config.toml
n_head = 5
d_mlp = 640
vocab_size = 8111
norm_place = "peri"
positions = "rope"
rope_base = 10000.0
parallel_block = false
init_std_up = 0.0548
optimizer = "adam_hyperball"
lr_mult_qkv = 0.5
schedule = "wsd"
decay_fraction = 1.0
seq_len = 128
MLP neurons of a small language model. Each row is named by its layer, matrix (gate and up: input weights) and neuron, and shows model dimensions 32-159. Each number is 128 + 24 x the weight over its row's rms, rounded and kept within 0 to 255. Numbers have three digits each. A neuron's up and down rows have the sign that makes its largest values positive.
After each neuron's rows, "fires in" lists the words (lower case) most often at its 100 highest values on Wikipedia text that the model never trained on; "fires on" lists the tokens most often at its 100 highest values on Wikipedia text that the model never trained on.

L3.gate319:130165129092153165080125057138151117108164172119137179128142158145116141106147149084162109127097074107100121117154116085104132097109165138127103144110147159146099119124128138148121177116122102126126114140113141099126139158149107100153098103100137068122120116157128139127131178121076146100098154155159152117140131103136144128106125150188115103115118125093104087120150139145132141108126
L3.up319:132081142159097139142116157140113119146113139115128126102153121153169127106105098148097117067120135149153150123127123120142144106137140090091158134139097109144121162151091125127106076106080185134154136157159127086139139123121154118105155117109099088110099132130096108136103094093142097170077133143106145136116124098081130139138164123130108145152164138124160122119094140134178131131166
fires in: "his", "s", "her"
fires on: " his", "'s", " her"

L2.gate68:136104102179119139109123123117126111128144146143125138114115128187096092123095071096130157098100170139144125142109128142129096114137146125117129133142145170149150110160118157150140181166159117122128135077117152148095127125091091140117155144117139125092167129136183126167124152150146134124118109128162092107118152143111097096129093109147129080147119168101142120134137167150140176146138
L2.up68:099118096115099165165080093133113152096121163112113132140118125152146110140109119146138132162138147084133153092130126127124115077167105099113134104130101189110100131137098126062102139113090125154113100135082120140157138143088182153136151145139090088136154131103123111123151117153155123102124137111092135090096124114109118089145140135127107124115165138121126102146141180151114145130100
fires in: "and"
fires on: " and"

L3.gate244:085123105119119111121109137108133103144138101167157107119112089132156138112107135154146134091127131139161095082154147128124127102104091157185118133128165127128131138130117159115178155139163098156123119121130112155127190131151114143131087117098106132143137170158129168126141104132149144127095123124155113135123169119140123128171093128167113132138190162134097083091158115132143128134097
L3.up244:143114117135109103106132124116076131104126147117112093131130147178174131117126117126098104146134148110178122137099099131209140119112117124121151120130121127140081128128094071131123110127115139103123173129069168106095117126175136154114166135133068156136113131119115141119114141091146113149111107166134145112094144114110164160096156078097118095133105168177105105145156151150155140115133
fires in: "an", "his", "a", "born", "s"
fires on: " an", " a", " born", " his", "'s", " studied"

L8.gate148:135086172145132122111128123144166095163121126095136095114157082183156151128121168133110130132126148128176149131121172106144118102124139133135096121088139126145120124194112094112107174103140111136110147123109148131115109138127070152113102132123096125103105121122114136091097144113121152127133131129187115120162103121150148153095169145120128121151149108132114136120142173157093135110140
L8.up148:112152134178152129120114111162161128136115187103122148149151112157139117153150158089103179108156084144117135196159105140137128106105165158146098165104156089109093134134096106163155111111095091122118131117116151122150135164131168155171112130082102117118115145107104147123140153165115104098126123150138091149100138133091125187146110135130134129089131134134120123140122140119130137175112
fires in: "the", "this", "of", "a"
fires on: " the", " this", " of", " a"

L2.gate189:076134097152115098074136141063163089177156097117139124170116150143129137141099174141156132131147123177130158137131182160140106131112121109159128120120150106064144127135133101112146115122104096108119116169110122170142131141103127131105175069122116114111122162128082121161179129100138156158149139098124175101137109098089140152156104154156148118098107123149123134100123128148137139158136
L2.up189:117145094151165127065105169115117107152110109139154112155081127101116122132133140126104154157125158095091118102113180143151093169132100134160163143126166172102113137114143107085185143155112177132136134146114118128110113104141091120116151140168127169122084146136117112171126106145134114122140132105112127138110072135140143201133119126134062130095129174118114158118102099149114139134127
fires in: "a"
fires on: " a"

L2.gate28:159086110086109145121148113100146142130121144173147111154120114132135114122136133152136161063161156107130121118136141138106125121109145107115137129126129133082121113113104123110116102142126150117109123150125164174110145137135169133134164091142081177141098155085101136125151135165122124116105149158125152110116096140095113131150099111129168164165126189146125153102138145168120152173143
L2.up28:090131121093103137128132125108130106165104128146119131148157168087142114113157144139115128101097161072129160126121158136108109168113126092137141135102089116078117172121101164165119111158162123102131146165141130107151136126121124134077171146120098156166141121139138140112133123141112160123144128174156086142075131056096105147116115125130109092139146133124149101148123120128147109116167
fires in: "with"
fires on: " with"

L3.gate248:119109071120122145112137174115097080110137154127180106169160131131132121132136126158122151133109155100128160131122116135155111124124138083130102150107077114131101150127113124158159151181132166112119167142077142112114146124138119119134131155074139127123177184123142135157144171125107151121087140156144129131145129109125136128076117125124133091136136137137139126126131156135115111135143
L3.up248:123085101115102153146136115120133077146131114112169096168155136138126095130163105094127109087117156116137114152170145101165118143091112106121166091111104114121115085203116136128112115119100103126149131146126140155106145082116137101117130138124130089117102164124123125165156088128139140094153159137148146147112131059122134152114102142130113161115115144136131147178152085148135135107106
fires in: "with", "has", "at", "mathbf", "after"
fires on: " with", " has", " at", "s", "math", "3"

L7.gate40:126156120091142123099090159072150079165094143147119112149121107113160115107141163145156154126113127114134143094145147149142129085134146208148165156130140128134087177150138089132141115096129170141128161112180134110111109128128144129130096116114074113133071140112148137154155125132142149113120152116134136112123130115095163147152094128129122160134127142153135147140118168153116142122088
L7.up40:143129131162114128134079154096135140132112110115133119104142105133102130134118140100108108119141121128108060127117103095130151135131119130129166115136128139117148157144110155125083092123168163127131171094146153114083038157144124139140122140124087108138121104197131151104141100124116137149110089126128140087100111103103155079100135103146112135132129156138180114098116129157117137143155
fires in: "an"
fires on: " an"

L8.gate584:104119145140133132118082137111137132148079169088152126156126123129124148141123125096141128129094134100145113117114101103121126115135152179094123146133088155158125148136119085100139140138101093147092182094119108143099155116128124134139137156111082159104111113134097179112122176107136152125126110109113097105129077165125147147154133137135144122132197119116109150147154139117108139107155
L8.up584:083089131132108143119081159088179142123139155129140128137160136150123111149121155105127118146106142075124146082132135130143159119170088137149151102110117129111138124144088143136165155156125104145080130093142108157099122122131128150165187103121110182102143153115109121080136110145150111149072152102084127113136095127112143109129125150175092106089195119119120115143115137114121110155128
fires in: "he", "the", "and"
fires on: " He", " The", "The", " and", " he", " the"

L8.gate596:133085142136123117121123141128097083180139153146131129109108147187144152144135146135085102108141136135138196137151144134155108136131138090184106132122126137096112130139118138117122108097077144162124166099124088169120134136091130122096107128119096154120121145119119149160110136094098141090095132114136144151109158135053167139119127164134137141110136135163092138160143113098150117155111
L8.up596:128158142147091119140148079084116128107124152143141163152138083139138134162133104113129146112115151156122115132120113089175129091126140101160093098145146136127135127116146111143189150138111131093137141142115174135083107109140170101095143150148126119188136127141133101119110134157117155138141153114134128118123146137111068152081105124129095155121141126117120073122158138138072150138106
fires in: "the", "of", "one"
fires on: " the", " of", " one"

L7.gate119:138156088121130106126116136142140130129100183125143112108138125095157109116147113138171141142105170099153123113128092146130117131154123100122108163139147096090159155135166127168117145141109134154118113102127095090062140096120121137160159138133114125171155126133144115148152121153130139137130100126144102102144077136161141148137107112177091124118166150142161100155144130112136131141132
L7.up119:117089118159124134168173134121170115133127154137120146110102093150158146160116104153100146127163146110102126127104125136154152119136132104124123141087143134126093151105125122155112088136097077129115141106118118093104129117110131132100078112087102063115157106083123101125142143174136117175132098101152160114089128135095114132099176124095109118087105096118151124153182125138141129089126
fires in: "and", "he"
fires on: " and", " He"

L6.gate464:139138139155097109127099140144153144169125156142145137077147142128125128159152113136165129127184148128115075133181126143121073113126135158103173155128122142142154105122145185103146162099102123113099136093130104083110138139127100135124115133107125154126123133110125122217130112136158132108118086133163143131137104139167174128158096117156108118108124143111108105123138084097100148103126
L6.up464:130144145122096170141106126177139159113147130148151139130129138115149135119122100161131123137135080113155090122136128111126136098122128110165173105132150157099100169111128133099173177156155080141149137101144106092122108166122127127138108110156117123140107146109122179125158093139080088140125132134107138111134078119049121155106147110181111118098136129108137103094134143147148164135149
fires in: "and", "its", "st"
fires on: " and", " St", "St", " Its", " Mart", "sp"

L6.gate107:124143121110133097101106155125149108136121112100120087116157143129132072162165129102141129118117114131133149123116121159131100135094079112125161135132127167134123168149141128127136148097156162124130136140101113162089165132119203135122128139122076153152136155145148151150106175193131125162137175118179119099093098120136170099152156120107145081152141167153127116149121126183110148110134
L6.up107:135114170127127134087141108114113134122099131159137092090115111176166137129149114164113140168142168171141095139115120122131159146151154144154137131145100149127116127134084140098164119146106101171105144147130107135142130114133143122111122135137112181140091135137137127106153202104147121103124149126114149148132112134099122124139138139143132138111157142161142112140146149128136083150147
fires in: "a", "an", "none"
fires on: " A", "A", " an", " n", " a"

L8.gate607:146133115122123141096130144095145140109185123131091143139148079137136169146125108141171177127120093115127119094154128119102136166125165136135144124138147111119091139112119134096093133114108122132120141127084137142111132136079169115127135162103100197152142145114109170160109125104133124145169119133148158125153105087112144147145126137147100097099139124105129080091123109157118090146127
L8.up607:088098092152058145136130156126109147132125129106159113148167137112134123072123098185132148091126129087129121110171106110168090109166089130100125121128117141149115125108086153171115110134155130100103134095119121102086109081111079117123119135100118161144170157159126142116109143146123134171149118147141117123135124122144133100129102105116083145100128123088140142088120129147160169089149
fires in: "of", "in", "from", "at", "with"
fires on: " of", " in", " at", " from", " with", " From"

L3.gate205:088112146128156119082108143093126082164125114104145079113116116161167101106142157093142134125084138078120147105092130162149133110111130140129144114149123156154140162107127158135155149161109132161151169154126114162086116126137112138155134114106113137094104182138114131145163121123137145136106104104139097090108141136104158147158139119147066082113115117146128134130146104147115129172113
L3.up205:112141100099181103125138147092153166131087128131112125148122116106151102099094145127126123141126122146119119114110112120144159116143128129112115126150100156154148171094157129125140149159126130121121127132135105087113119126175163098120174178160077154085144113133126153132129150128171115127104087153118090139125080108135183159109130144115114178149159110129152137131058153130088107117137
fires in: "a", "an"
fires on: " a", " A", " an"

L3.gate337:108137112113174095121094117165102146136139098057096154092165195141156130163130147106153101128150121162121145095140128123109094089129136149119138132128121128114122108139113140151102150156091143116162144143115115131130116105149155162147111108133107131155133158137124149156137115138088121107151128169142134137136149079112114135130152140133117131139127170180120103157155138135124099091151
L3.up337:144173129140082119136148131141152081126148152134144127159123135105148169143149118117092153157144140108121114077130129134127128122137118144135137102181141129099124156136128106090174149080159118130113142114144107116154151127146108142133090084118107156102101150161123141152091109099109132171058093151135190138099112111083117151141099122150090150141129122127133128119103100088140144132181
fires in: "his", "year"
fires on: " his", "-year"

L8.gate53:115147131137072127097094137102143152165115095133148103130106137108139110101125164145151113122109137161148113094094081136088144132145108137133121127138179116108124186154142159128133118138161071135091084148151120086178109133099152129097157128103131146153130117104101132103105106147170156140104137186126162066129123134126100099118144116111135141113136150115118128149120118122159126143109
L8.up53:137116106134157174158141133141127124117122109109093142156131118104148142134157092154143120141114132101145114146168160130120127120133140132139110147171178156136115094095155114106154142118119105132144105122105120157136137170080098107135123164137111103102135119143122175108131132175140132126165090129107106082107123085155161106120140154093124096104118143095127140086079071127150123143149
fires in: "in", "can", "malik"
fires on: " in", " can", " Mal"

L2.gate625:133157107123114148102118121125104131131164113150135128114156125150106127129113113103128134090096139142177111112149166120130103144156141132143077141150095138179082114122129119110150131144109101127158106132138098118107132120123120127129111127090136130094151138123122074098113165096120175078133078146148140087146099179177126125131059140140110160170139063108136116113108138128133133159125
L2.up625:117136143158104155099123075165117122139138134125129141153117124128119146088081131154132149110128088093137104107110123096118133104133124151139165138150093090146143053128103118111152177147121142125135172129116136089117148110151156169131142134122120172196119113130122118158160094119107087112140125094143108149094119100087083115120156141105140108124152134144127105126094165142123162124174
fires in: "and"
fires on: " and"

L3.gate490:170142122066180117147180197122136102117135094152153157141098117134124113114129091119131156120152204108154104144104099132146156099114149131152139121123125148161119117135113107140147177134152107212146146112155130097147118102174118166139126134139122115153133117168132111113134102082117110110113105136175110097116127085112114102117117135133132124168117157130171118140132154141139162154122
L3.up490:107098164111134091154126135140121132140130119155122183155114080121113128117112153089104116126121107129095130124078113117105110124094132086082125116140131157126060139131137130125107167151146119137085131124130121115150178134107127086127099093097111122138139119176095143131084132154120129129161128130175138134123125148105129100145138122137097183076162116150174100117133159122160145174147
fires in: "and", "core"
fires on: " and", "ore", "ing", "one"